Weights of a small transformer language model: width 256.
MLP neurons of a small language model. Each row is named by its layer, matrix (up: input weights) and neuron, and shows model dimensions 16-143. Each number is 128 + 32 x the weight over its row's rms, rounded and kept within 0 to 255. Numbers have three digits each.
After each neuron's rows, "fires on" lists the tokens most often at its 100 highest values on Wikipedia text that the model never trained on. A number after a token or word is its count.

L8.up838:126158110143154145115158112116122127193118142121182142139110104098102112172210071103106119199076079138130127139115128071080115157081113113128113175074151091182143117132156168174166136179083089120147193135098119156141140135155089149106112113143085104180127102226142109063112126120105150064153100091126185114094133122122098240096108115123101105143184123157105137098190140120124126107169
fires on: "ed" 21, "s" 17, "er" 16, "ist" 9, "ers" 9, "or" 6

L2.up102:154135092209123157102114141198117206145131137088218152053168133204049051131155182216139117152099086097120143125101127127115166141152131104096082130127092145113146152158126136127111108122108111092078154181089126119110153104156074117108089127144131161178136139145123144084129163167149119143134113130109142119155140123133125136127039132166138153144171113139111146169156094175088127096167
fires on: " it" 16, "the" 15, " may" 13, " them" 12, " ==" 6

L9.up235:115105069146098163095140125175110138171083091093078134141134118097128170124089110139149049137091160142119170145069161157090141118138132126107183131112138158143124199048088136134097161156088112159114137049103130151097181104085138104135118086073029122122166096121125119174114136141121086123197129110195078104082113130149097133123192099128093121162101181110111142140104081163109095160122
fires on: "\n" 33, "ly" 18, " =" 4, "ik" 4

L8.up701:116172114165199139150165107162087117132146114130136207148109033135111100142121092146117146135146125147103178080116126098107134141152093119123183087086140135164091184137140204162171108134070130159164160076108163095133128136074139077141131151124098081144165160212176143055115141135115130095141081121137128143080139112108127184129087108138158081116115110179142134085115121078171120136120
fires on: "ed" 30, "al" 21, " and" 7, "ant" 5, "or" 5, "ated" 4

L7.up701:147100172110162153189145136090086119106183145121103101167137160109134154117116051118143133107143125133117142102141109129102122089051104126158071153040105154084111142144203106068101135148154087144123125194132157114177141183112100085127128180120098157066171127139124108127185076143131146101165137114152111109164167111082093186147098115083170165113122119104085120134128185087150163135180
fires on: "0" 21, "1" 15, "ga" 6, "t" 6, "th" 4, "chan" 4

L9.up882:114110097128123098115190193162096098107111179197066160158110138140135150162078128193118149157164084127132111168136162157093187113088146110109115108119159126134127171143087144105125132176077113132113127100134188070086094160110177146124090090113091142132199163136146124182098123102038151088123137129164116117129136132166123131092187055150125116100100112092151116095144124128088102148169
fires on: "\n" 26, "1" 20, ")" 10, " (" 9

L7.up169:096105100153118176158103110050108135175164105096111147129046184095112117099098127131150160079142070153166179145156149160089129134071126139101111150117078139150173199154192117170123166148119142128110196116083092142198073115134117162121174172147116147104101136131086117094136140137111162137125104091151135134174148093156171130120165116105108149092193130125103073110142079127086146153184
fires on: "s" 27, "th" 17, "st" 10, "N" 8, "k" 6, "f" 4

L10.up51:131059096141112091199173193142121136129131118105156142147075094127130037122111094150121103110095090159165090152086125149071173111121099054125146167144127123183098171102104106091132152168075110073108133119105074147189131134102138074125129166213237108114141152168126124095100119205159159133128133145150146156118182094132076141099125172126164150149135123118127150122142117167095158125078
fires on: "ly" 39, "our" 14, "us" 11, "s" 6, "ically" 5

L8.up241:112144169155081120094168085143118081114153091148157161126096099140144103143142074162031127097131129221094127142092114042055126149141084121117148117128117176168128144114127133125165201155094185131150160107106092143099117079118154177109169179135133143158163123223166069070104088124088129096148171128155147146121151121089132180074131093158130114121154116125109162080157139109150130140116
fires on: "or" 19, "al" 12, "ant" 10, "er" 7, "ian" 7, "able" 4

L7.up99:140123149177124132084057129108137142152119153152110116103112135119141115122099112150147177132139115085108154156124144148190061190092099130140189150137150144124134194119134146109169167169155160065080115139145063157115139111136147110151130119090212143172132122162103096027102131038122140139183163111138168112153149101125146123143055195101150136117128106095113160146150147088167174084119
fires on: " and" 24, "," 16, "et" 6, " of" 6

L7.up1017:155131142098092152118153143109146174133078139159154154165122143132126190172121113120176174068103149095122175130095120119127224103068167088139169168121137104116167176130116123086114131155123181117131107095060100119150169110143124162116085133071112113104119125124066115130128140047100152141136136068180104110123090161135083099108124142100074093132123119198115141154178131094180097124104
fires on: "==" 51, "0" 5, "ly" 4, "\n" 4

L10.up46:140122108166141148175132099170119091166117134176152104139078112133124170117173110166128177127154116142150133104145135107130112049069175107177158159123167169151208125150186054190168128153093105166144120185079124108181149153162120168101092131104114154113083101133167174128124082100149127085175108136160175128130154087140114142176118104142078084090178123137121120131126122089098169151172
fires on: "s" 24, "K" 11, "5" 8, "k" 6, "d" 6, "1" 5

L2.up755:117152115123115091114090163139114135071106159126153156096122166212097188121166175172128087158169130140126093121133123095125170082126131128130032146092121124055147140193123099133098141152124142094140175119111149084160187106132078139112105141138103125152142121124095151149151125141157109157150126132151084147066105132121091189112077152192167138127196154118108136104151079167137125079161
fires on: " ===" 17, " may" 14, " role" 8, " effort" 8, " work" 7, "cr" 6

L2.up416:162145142147135124174111173073187110109095118151243168062090185190107154198091140132113089108122138154188131132103135144105145113125139116108089105119126114014142108145131141130051121101118130123152200109108123112136170110170127057040122115100090170125137143121113165146125117103116123086125158092123101130082141131199156168130134129181146165142109066127078176224128178147136073110138
fires on: " Total" 16, " After" 12, "$" 11, "Career" 10, " total" 6

L7.up410:130159196083105090124078113133119186171154148095155134145124103145175151187192106111169084156126172134158114137126119149172168099131134171089173137131140085154204155089128096138144111092067173031184083090054106115062135110175118086194129110104085123067096065139126139110191130142122146176096155049113104105144203125108110119154150146134106071189164206162154150171097086125126096144155
fires on: " but" 44, " Women" 4, " as" 4, "E" 4

L3.up476:121115108145126145166078162111157155115122183086164069170092085126128159089172160179120120176156114135117140108123150099097166108148151134149091151055100091155116180143157113116197135117138126118122082124088109093173122129142133164171156137110110196116109166113123101126097106133097129124161108162157134148061094141132124132156155155119188163099150143122154114106130075110143136076180
fires on: "," 61, "0" 20, " " 11, "9" 5

L7.up668:162121159156121067160137145111106075131106114091129133052108135070135152140145111134129066088124105159108169087107154168103163106062131122134130041131107142121123102034116167132105124112167129134184097066081127169132090112051156127124115135144112108084071140130125148144138151137180135186173095131120139176178169155088120144154153141067141121112141172156115145146114144125170160090126
fires on: "\n" 25, "|" 10, " on" 10, " Authority" 6, "ment" 5, " =" 4

L8.up884:153131192163141144078127178073158138171131123158194171085067093110085172122150112156062145097142094149145087148147108163085079135114109117126122152114193188163110136079147106166162155148123148071068109075157168131149143100109110133079091169117172160164104178108146042103128133118110077111145144129102089132128202124119107188110129134148152189113128154136144119121183131137121126097196
fires on: "9" 31, "4" 12, "1" 11, "8" 11, "5" 10, "7" 8

L9.up655:122126098036187162088186161147113099119093181129176179115164149109149125136079139167168137132131132105109133119083112125123146046139190117133109160102158195137106205181141092104120143148072131148116122098142150090155118130108194163101140131121127149114151147142141086153149095115055135142128111139132108107097107125160175108086189089147133194138107061145146100089144132172103099133073
fires on: "\n" 28, " before" 14, "ly" 6, " election" 5

L9.up404:078123074111138150117090133086096077173159177134127144091109090126083063159194092178082159176114126124147117062151178117087116145111110061163135150075138149147102116149158116120168152138101174078106139149083112128163115147079150148131190163131150133135102138177129106105079096103128153091177135105144137098109183126076097161102127106156156179102154093125043161141127140116149160088128
fires on: " June" 23, " May" 16, " December" 15, " April" 11, "|" 8

L7.up112:118182091191182138188116127093081119146093178123134135099120139132076097146076140146119094133136104164129071126144173125118168131128126072154172068144109125199121125095117149184176126105081203090101078147164077074166144107086074135067116116071129152182179087125142161152157117120095083098163137148094118146070089123134109228079112121164135180160114156186155111066116129141115150097146
fires on: " and" 39, "1" 9, "ly" 8, "9" 6, "6" 5, " year" 4

L3.up954:126115105113101122158119141172105165116154141142113084160094125155122103092145096139085148139129136145177135148151149082164160192155093140105162129115120112188141196090201155092150107157106151054158152101085079113140124142131100155164169212105159148120108145148095189131061124089154124180255155128132145123118087134135141110103135109100160122127102114049107114148142094118113147114149
fires on: "2" 21, "1" 18, "9" 16, "," 7

L2.up326:108158135146122109115151047145144140121119102197053146110175149121109105078159103128136139154062096122095092138161117130145122136126127111130116193098145126191108139134126137174192062163120137131081112163151098150114091125041073090206088151076134128086153136134118120103129157094113167119126208115121144111156114131102168116055084166137116156125124129100114197093103173106167167133116
fires on: " more" 28, " place" 25, " did" 9, ":" 7, "lor" 7, "lies" 5

L7.up105:145124135132112156162121212112149144174146154112127110151112177108092142099109074194148123086092152123133081093179109100169143117132099069134177121095119092175083162108116107128163134094119121125165133114098133120139067171062091122103139187163124109152157036169118086169166083151109132144141170126159138094122155099169107126158217065139147135117126087127147174144113118083156171102110
fires on: "s" 49, "th" 11, "y" 9, "ter" 7, "ed" 7

L2.up822:143135121110139091103065152104112134157126189121128161169125124126094096124166090132120136133140127115163144145105184077132146154162073128100157136100113144136088153098182171130130141133102162057171138115104101138168115153089133125085139201118157161188052157189091145118102080115109121095230147128115113111107113098117123118103129139163124100140118127105093145141137154106138115093143
fires on: "," 33, "." 19, "\n" 9, " |" 6, " and" 5, " in" 4

L10.up146:107118142114148158118095168181097117158155172169156123117085168134104123070156020182122141172171157136148199108128123113088068102085124070155183080118140117172127092161131103088121133136151122136102171049123139137121135085088114109068152109155143145191109167180142098155127066139078161092145139169111135157123132114154110166119097155162136143154151118143104119089163116127162166090143
fires on: " as" 16, ":" 12, "y" 9, "s" 8, " local" 7, "e" 6

L2.up529:077154112183125104168106167192123137098170126108148169101098133148160114182156139197168084052194127133111141111113121128147182098125134111079093158088098114081148153114101163174168117124113095137141121116116120095111168120157153178184058133118088184139114127147174106088124154126157136122134065066117146093104120139101235139115151149130099142131097108187102090152130076118068116124178
fires on: " may" 15, "=" 10, "lo" 8, " both" 7, " between" 7, " can" 5

L8.up193:105117102131157160141067136146203152167159120142175140074096126048108157145139115167149099097119123142165067162194190162095133086103141014173072130120120153111129091097183143078091138085129175119064141132120142150114147153111126120146109137183154093089120136147166116094099075125123145114163149137147120121122163078082126150125148171148133186124163086131111094134094134130151156144098
fires on: "s" 39, "T" 5, "V" 5, "|" 4

L10.up370:113094138140203137133152153102085107124126172105140136123143106141170179122165116094106153136064135152166162113114205112070159184164116076139153130127193123151090115129106132112154169181070103042122150122135110173144162101139116154082170088116111132141085100146145133137120100124157182158118209111098093216120171124159158153144137109174089139099163153211113114114143122188107113127135
fires on: "\n" 33, " to" 18, " after" 8, " from" 6, " about" 4

L8.up982:114068118163144125101114129095104111095130165130143141142138142071170038143111129117183122157100122146159114108192098129174158128120105143099149098111148167134133120095167130139094087164128104107112193164115157116109108136141111100122090172237202117114134087139156109159127073065206104115187171142150142131136162100128152106096155163159101166112119126163164111158072108142131143125107
fires on: " a" 14, "y" 13, "c" 10, "r" 9, "d" 7

L8.up55:118154059124109144090142076123115123137153174120158132154138176149157048146155099136071138133147081157116083119097123033139106111128123118106116109100152162129109124090152167151178174140096093126148170087067141151120120128096113167120124175127146153203174126182148071116115101098163109156151117118136106103056147114125140230159034120154132126138131171062173093070139194069159113100141
fires on: "er" 42, "or" 17, "r" 8, "ur" 6, "ter" 5, "i" 4

L10.up31:145114153140089182106080144072149087173102166136135123120134130125158163147148125135098155118086127116135115126077058125075112151077166126146126148134177143171140129136152178072159217081103128079154177152151109191124117197135105111143126124103203116073105109130163129068105115108123108119147170116147123113149107109144112143057132129166137130116154062074146161091143147175121123104155
fires on: "\n" 49, "-" 12

L7.up622:191162147117155140139200112085112098090109118124132166122107115103079141098153189153128201129120095129149188089126140087124141110190148096130194150114117163122116127093114126081130176167165158149118158051076093162149130122039100163112085107155140096107035151182122162124097155085226172149076128150185063122102094149079159123119143161082140162137125097177093095086126101104154134144114
fires on: " are" 15, "p" 11, " were" 11, "ly" 9, "″" 4, "\n" 4

L10.up147:073075172136086071130141130071152115138157069097135096138150110094142105123137110162169162103100056140148114110129196119083125183107102099146119170143132109113144161128148139074129160154158174106106131083138168181121075149135119176128126171155148094116123172171153108124118131140098155133123125123161201109161144103108105125116123142174106185140117110092127133169130134101154211066099
fires on: " May" 15, " to" 13, "er" 9, "ly" 7, " Pacific" 4, " April" 4

L8.up854:154104119119166193073210162118133077067074147177137173103162164126131179135121137142183191120201122149076141126100173189073185108137183105130117119093125141107159186156111113094166188137112142151104106035128128133161161129118152148099142149142122111106146146104131104150126139090104127149111123101160109113064066146133143142095192103091075167153048112117139112098116152150135104116091
fires on: "\n" 44, "com" 15, " railway" 4, "ly" 4

L2.up596:066129103130135122074138138249111115073113126146071113096148100176097193143138106179163103145106098148124150135133100114119117114129148099126121171121131113125118149108127132148133000166141108100178185145102156095132112108120108173140215128163144067123130144127151154156132175153121092158122125098131122123175112137127033143128085110116135133149123176081129129167106100126081126115135
fires on: " may" 17, " short" 11, " review" 9, "ial" 9, " Some" 7, "ful" 7

L9.up720:118179161124106143138128138146161167124100147185135190102086120041079108093066100138152177101111149123187103125145165126157085132126103059161125071082088152097153140144128099145162117114113159080139166113144097138138115141057139169107069167145135144114194112115137176107105123136154118094143122128089133148122131091080196086129126122167172129142177104142098124118136106119132150149090
fires on: "s" 18, "." 13, " and" 9, "e" 6, "ach" 6, "3" 4

L7.up64:143142145179125084131160132114094127103086125128144106113103092100111144109156154130144101072104140209120199126102112110142078167138105073140152158163087117129088106084146165105113152094238174079095177167074111089128151114126127120049091143158099133127072146156082138108118155160123160126141118086051084162136139101104109109178116135110094112138203163139114180162081089119121144051084
fires on: "st" 24, " medal" 11, "ing" 7, " last" 5, "|" 4

L9.up1001:076140111124179104138113120183118119134108078153133211104148159153156115137137166121116149100154180106142097110146117109172155150141093145150141084086146200157074121189170122085105103145092089089123151143113161186167112129126156120112171183130149113101065151117214039148101095141148113122137180077068137107118158119180125139084209180139071117104129119169126135163087133091171116111115
fires on: " to" 26, "c" 15, " " 10, " a" 6, "k" 4, "\n" 4

L8.up764:152129167161106164137117145090145103196082115113129121083138157132158143121114131103144139109084096159174136107134134150151091175117171095204142165132169129157155080144152131077128145161174137083081181112127121150155120153131091171136097123153130112115119122141200154101090117089139128063190126129129149114110094118177128200096086117181073177157186056120120098110135117149129083090187
fires on: "-" 41, "\n" 36, " " 12

L7.up141:142105127106196152123119154063145168209151115186221166116116101099089158136101144099122165159111164066106067104130156116164110128085120115179108136101114147101171173089151131130099179108139115105131143165122118124150103156093096073087126116118103216090167158121174115092104114128143142117170088139201085180146175110052140166168112186124172040139155124055097138046166151084095134108116
fires on: "1" 26, " of" 20, "5" 9, " " 8, "s" 4

L10.up417:112102117165174074133086152179114100156113131133172114091069156106095077100148158141128122128110144138146133078110167169078125175148113120173148135101180165099061135138138133135150115121103117122133101100098105129119167160131127115093149135120163199143136130219155166132175126158153101184191146132102119083084130132125159137171118128089181176137162134160170087104137093078154081092064
fires on: "," 50, "-" 15, " the" 7, " of" 5

L9.up855:152053060113114129162089132139120145140071111144093127154090152153117118182143099114116206183156106155125158165201184199110114174000087085115128096134123119107117170181159168111164113132194131129128128138121104106157120153175184111113149186130147123149148102124171065163119169099125094087061152073135110154108157110119111159116114085116103129126142147115144130107126108114155128152184
fires on: "1" 19, "-" 13, " and" 9, " (" 6, "5" 4

L7.up87:147109118133131087141204143131161102164123119095115078064125091022147122178105101125161101108125152180084185105158132145090094081124171152112151122138123136110112089096120109084113094120143130103125093063066126167123192111183228101092145108099086129135081138085061138115215190092123150181148131160125143092157157136134158134191137137101142091151124166150133151133120057094097178087113
fires on: " =" 35, " on" 31, "e" 6

L2.up697:138117070137111156130108130117132091104063098130169152058112102181098169210097173175120104211137134159180147120076104130092128090149153103107134082115121130073127098171119119140065147129112130118104149107168143081151160113160107077050195097134160102130129103126142182159144108159156117076121187120112131119112150132163105149165101146195150142146201049106111181175147201126167087105123
fires on: " career" 22, " ===" 15, "Career" 10, " Total" 8, "Reception" 5

L10.up73:085172122165169146141123164123090093162131094154133171062142079087146103182124104163143124186150143156128142117117074074064120114099081130128148152102120146172101174133161092101121168168096077070160165218118118153151125107131088065119187111062085131153181085138121143097071122100089116100177115096119120143116111106146134157137126129133111116149138104162086161095097161155116087092174
fires on: "1" 24, "y" 11, "o" 7, "er" 7, "or" 6, " of" 6

L9.up398:157154120161091143144083098119142115155102153078161143158052111155133113089162118126149174080141175078180066106134129123137163136064108087104140126140140116127156156113128120112108124151115134090160127119102135104127208166127128147069115180055092073147091114127139132100187105119145129126153118199171192177091126088138133126165163098137153146111109156162073122085121162166105127170104
fires on: "8" 32, "6" 21, "5" 13, "0" 8, "1" 7, "3" 6

L2.up437:135121132109119139103057111121138119145134105156176199116104100115127129110159072119093115139081102177152090120176151093164140123151115112148062170125100083192058095153135132189144120097106112115167135110092137136158111137102115119091166169148118123163121151131204079090102122139122121080114146118118165146097141135122093147097144142155088108094166140164087132126116111129149108078209
fires on: "---|---|---|---|" 39, "|---|---|---|" 10, " born" 9, " hold" 4

L7.up757:091121116119155141120097124068178117154157087138140192164081121100144135121131074177140167118182114118119175128125186079152080100103155153172106124115120121120127147135142172181137126110106132137101133167149116100090157141122138137075121089147115163155151160137132078085103091164116109112152106098141143134119208094100148118155152137079198097095112107149109096048176134102138119137172
fires on: " " 32, " |" 21, "ed" 9, "-" 5, "4" 5, "5" 5

L7.up661:104181070160182094133093152183165122179186105117117186178060187122053108185105105178086134164128147140141167127107076103110156144119114126204127137103091137128169109105116154126149117102100147134135177121102146161183112132114099177116134147108118180118166067160146108015134140080061150095160140086167178094087113102126054137107117141174125110163196140112158075105130188072110154141129
fires on: " of" 28, "ed" 19, "ing" 9, "ring" 4, "s" 4

L7.up174:161172133178121187159093064086137114166090093137171097112120069088139155157141142116133139100107118123164084150146135167073116108106113092072148142132149134155183153162163158146156122162087193111157149121085124131154126102116121081123140122089109161067150127102127110038109111124177124141145145089141150139148150085066101195121145151125177142161137160177121110052189155064166140116170
fires on: "s" 62, "r" 7, "d" 6, "ist" 5

L9.up810:095085071200097118145115162173115108137132086133049131107123073146127121143122097138110094155120108139122176161125159205127120183100110128097159137126058126130170153081078132131128107112141107139141149143047133133055141183098100113127105025128125095140149109129161090163088116174102103089140144137152148111128141122117135131112191089096110145138094198066149100171064135177090123092163
fires on: "1" 36, " is" 7, "\n" 6, " an" 5, " also" 4

L10.up169:167095129084147147121118131097115070154167128136146154112146103114146084131102148119104090096142093084137145130165183111139118123123112146153127161092107106145133179131152159126148107150106151100061150174110118098124124085165089166116112151141203186165146137097167060121069112152146084105189100137168179155075155111100123091115120119155143128126182139120128088125105149121085170099142
fires on: " " 60, "-" 6, " Commander" 4

L8.up374:138122210102126157124104112170115117115205135121148171141084105161119125105110072154113106124089110157132107116160101125110112095112098102103117140108151093123118109134190126117105143198161120111134204106132128143136127090055140139061130125109140092159107081134175058096167135121078139108147182158115167138086153120111108154104098132079114108105108226133171103132173134101128140137121
fires on: "0" 38, "om" 6, "ci" 6, "at" 5, "op" 4, "1" 4

L8.up135:101105113162110134114081060132142104106120142173196098070123098084139149142174153152146126132102162136171149163127115082095084140138108110169151139131144153176095098080156178124124109160109117156116122106083122190164057105128130119101202105100127121102136159126103095077138133131098118120125188114184134128112137109145159123102115122167141175125128145061167114133194144062116098146189
fires on: "s" 32, " of" 23, "ing" 11, " " 6, " in" 5, ":" 5

L7.up794:128119135107117185123117072100129137155153130155178127152087084069129126156142135083139137115128109124124109097228112163138149103131112082133170159131198153115151179069126100138154133115122075093076124138141173167128097124104224118126112171149166117135085065120182158060057065118129114088171120161060113145128160099118156122139085084104125127076157089163102113144085137130129092131083
fires on: "s" 46, " that" 15, "'" 9, " who" 7, "gra" 5

L2.up615:124122130106139126117055119101151099155145116160194192101094118112128140113183092157074157146108076146156094095177162086150143152132104126129088206155101100144063107163152151187148143085073119088171126139080112140194111128089124102118148195108108140138133117126159095093108080133145143061117130124106160144108133131108123136096131131174078124100159127165092134138129106113170115084212
fires on: " for" 23, "---|---|---|---|" 16, " hold" 7, " by" 7, " be" 7, " at" 5

L9.up301:168138156080151145150118140086107090161084128145160150160156119088142167121108115123147110143086096210166113090155137161120123149101119054166181110109159141093116113119149157115152125096086123062137166165165078196150140153173154148098078110118122117071136094121076123115162108110100123076134184115108099125136086097154159168140107113166127146083136081145095085128100094174111046050182
fires on: "\n" 70, "th" 7, " Re" 4

L10.up93:105160149110240168139128157076078128128094132153129175098149162079079061169136154092107116157127127179139146151128159156100138121138164098121153143139160135127136146182152159108098088175084148124127109119113074121164133124126109094168117111086136187146078127129100157092151097149149106119111116116118067062076170109116128170145073182130140129109123166134158169135127184057133101037164
fires on: " de" 26, " and" 12, " in" 10, "." 9, " from" 8, ":" 7

L9.up877:125034108129107132166066131102138214098130130185139090148116137123116136184227102141102174124137112116108151149128070124142143138092091154151095157119148131168155171154130108071149128121169154105046084117135080165131053133123163104116167162129173156139136163162104167101093099113078149131179168093174145126134143121140114136173086133106111157080174125090149132148147096103148051129104
fires on: "," 57, " of" 9

L2.up552:156130060179117084092106149171108159090131129144147190025127126183068135113110182219121083140132139144159102104094115133113159102134134093113076129086121110056123124183122117117093107152080114130191163145099154073139209099143140137102112130153135144156147093143132151120146163132151104107135134122107138111103126139123053178099091138189149137152190116132116152116161173150115141098154
fires on: " may" 20, " ===" 14, " career" 7, " view" 7, "Career" 6

L9.up665:122140176113134128142089151081092131152111087090116178169134121118147157107156156102193097119041138133189161096161151160132132189087096125132166089096140139079148125128162069104141113090127156112147155120178065145112092125135175124094122131146152138119107127128129085148122021080082179126144145110202138124093104122155159213122136123163181175112102089166130124103093136137154064098116
fires on: "\n" 78, " " 8, " (" 4

L2.up269:060142169151110134095101135123196145162141090179156124088101132200097234117143141112141104156102099156156118149112154098113129092110156115119169113111139125094130129177132122170114153141117142123069177072104141109129132119107111060060080112127099101116124125140113160158106117147148104132124205186133153126093126151158036155132087156164159115136137032050120212196165138126131109086147
fires on: " ===" 13, " example" 11, "up" 9, " way" 8, "Career" 7, "ub" 5

L9.up502:073177123139135087090105166101125133081175166168094171116117057153130129123136131092134101104132066091143144165172084149127140164087100113140177090085081148168153118043119198089139151134071127099154119108150135109077078140102097156102067103196099123146095103126138097121112068150159181145161107167130122080149156115115145100122156112107157142091194159071140169135093179133133144105127
fires on: "|" 25, " (" 14, " is" 11, " an" 10, " other" 5, " May" 5

L10.up373:121186105062155108142137139146145182153116070145147176190131130129110151184122113140112151166146074098138123139111155115151135167149144165154158169089083119108119135164157159117130174134112194104151134233138089094111189149072133074104145114128127158099129191150117099093108070146226140080151136091104166109117150114100101155156110123117176100075173135160081122156124094106137091042120
fires on: "." 20, "4" 17, "5" 11, "–" 9, "3" 4

L10.up705:085093187141112113121140145091119161133131048124154140176119151068161140104130117142118159113152063105173167123136084147095078104086084111184134178061159145142119122183184153114121172176109159094103146099124157097168129147102094129086079139118111126140127151127152131091085101115144177113117175159145133179084161110035097161183135135119173096129096164147161139134154129094164127172151
fires on: "0" 24, "5" 15, "1" 15, "u" 8

L7.up409:184141118175167136137114134062164144187092109103135181098100155071095125133125132142112220146160114150122136129120129113153139081096107120129152122076103164118115150098159161130115163094177146115165182116135177097143141124159104127130125121140139128097178163122170078130116135085175122095153086104119143106136144099096131143164161147120218055087133084146069092101108125097124118114119
fires on: " |" 53, "|" 14, " " 8, " of" 6, ")" 4

L2.up324:138117131126109055060111164182151129129109141129164122102092140205078219149136162232124118175207129162133144120118161093111158104138129128128102109143114122113117136181114134130106194142133122088086178108113175115144183114137108139073151131192083067146105145142124161152122113154153069120145147139141120154124105132116061146145081132209149124119144072095130105175157071160122116090163
fires on: " c" 13, " ex" 12, " role" 9, " effort" 8, " decision" 7, " ===" 7

L7.up348:095155146098184105157110172063113072133145137126171167157104185040132147152123171111166107137144159128224163140136112163141115110146128139185129134132156178130121089107185147123121127130157119121145158166138080133162104170144174135061141118155095190123161182146084127092089132117140133144148119067132111066106174107094141133108133145132165153117115093178094109105126117123107049110106
fires on: "s" 19, " of" 17, "-" 14, " in" 13, " " 11, " de" 8

L8.up519:151169178113072135112104136105163120151203156129109170136111134125073152176172110156141128211127142117146139138104153103131054118080067060134097176104176166149085135095148126138133105123149158115118166116092180130102160142135054105099172120114151166170129155101171098129130130129113114188110168193069135105129135061145088129136084137122116106129122137105101174068124159112133105105129
fires on: "y" 28, " at" 10, " (" 6, " as" 5, ":" 5

L2.up738:115034103134125159103122179101193137242079134162122150135101132134114096139167090196110108177157111178124124137131179098158134166109132118109222164112125122154084143142131117165084130081120127141076107023143109141127114135106167101099119152135132124149101115145117131083085109144115121121149192110132149145154127134155097085077198138169077143120124150152128062205089106118119122111139
fires on: " Star" 19, "rate" 12, " m" 10, " family" 7, " about" 6, "ize" 5

L7.up708:171162131158112101100108112121147134147169210149030083108067112083126169109068106144144129153114127091163107094154103092128139132121146121175141119127093106133130199127160127149145135076150089155112077021106121085135122149134167124130135169098085116150048120137151070140157140174160149121120120183119134148099143101135152145106172112158162099099122138105155147113101094095107116182129
fires on: "." 20, "3" 12, "," 11, "4" 10, " (" 10, "7" 7

L8.up546:113163166161136110168123154112167111155091113180119124144047160162074065082133162162169157145084111121119132136144115146129144095075034084163190176161155093164124184111111112145126163087120114082148148143091146135201104170101152113096093153179129111134117080149105154130103168132085105128144140137108156119068108104126080146095132128177167118132123131176152116041129121083133182103124
fires on: "s" 60, " and" 12, "ed" 7, "ly" 5, "ent" 4, "'" 4

L10.up696:131151088140169150098093192121169164147147155072129136134106120148068155078176092128135118170089097117126107074136132151094128121163121170156109146119091152104110124126174067179193148072123127135165143087126175117167160148132107142128136098084072122134080194149164055106118081138077096116154123158047175144099085128131144212101114095160135070107162183110103090120145082130109122112149
fires on: "9" 23, "," 14, "0" 13, "7" 12, "8" 10, "1" 8

L7.up933:140126149160094066175174141129110142131098124128160118149144141125103177158128195119136177083138113220099166102119130123161183145062111080112106133142152084123078084074125171115110168076118097159129130093097139076136160143140163135064098153136121140151042192116045149073110155148135148124164121084105130103136162087093084100102093134127124101151213195169083184160104103100149099075160
fires on: " and" 26, " American" 10, "'" 10, " =" 6, " first" 6

L8.up142:123147120147180165178102195151126187092152133135132088172147175105110111171114164144091126135119135146101114116142115120137140204121076150140153151085176125083148134096151054109133184126119138103132110149131130158150128100065121118139153167164144139090130132170142207111091133103114097090187142157093117196066108112106106126106108123122178071112161120113113129106070147095113084097140
fires on: "1" 20, "2" 13, " his" 8, " home" 5, " her" 5

L9.up902:101127088164123107144088167189144103086133143155128074132147124186084148140087131162130057148158099119108133152124168132169087172125115080115128201094076045142072085159121123160123089176114161130127200119099130082122141151114107069120162075163125135201181191124124112134062110154073104064138155132137117129141149132146135126106141094154079163083124160104113117168043128162059076164134
fires on: " as" 26, "op" 9, " early" 6, "Cast" 5, "Early" 5, " |" 4

L8.up439:102128120116109189161097088146134114153119122163215127115094103040110124118123181107129143130135115073137127146135188149137096138053141099107119100150124084131183159085123134176140144078095154112104163082149139155164074122116133125129148149117132172097099113105120164093102090137064106124147152116112116146124159094069182111082108174146104168100175151134124174157172123075111109152160
fires on: "s" 80, "ha" 5

L10.up95:080196166120170137110055122108116135071000116148180104135189149163119110109141125128096133121095164154132179140091179114091135095145160092179162113130157160169104149111124158120126139082080123125142084091083185116139162121142106083117150137089162183172149169161125100083145139170172083119132144152109114125121171128133075139113128152156126174172132170149134060117158148143114121085105
fires on: "," 41, " the" 15, " The" 12, " and" 10, " –" 9, ":" 4

L2.up495:106131128134112113080112126220142128115093154180088135115098097175128192160193138200143093137163131177123126130142163090149145115127145105096089172092125114103139142137113149119131061150128108108195173147115145122133151130108126218111143141149097096103122140146119163137124159110132097142148193050151099123112083144121058137079091117149176132113121127065121184113143114153111135085167
fires on: " may" 16, "ful" 11, "nd" 10, "lay" 9, " c" 9, "rise" 7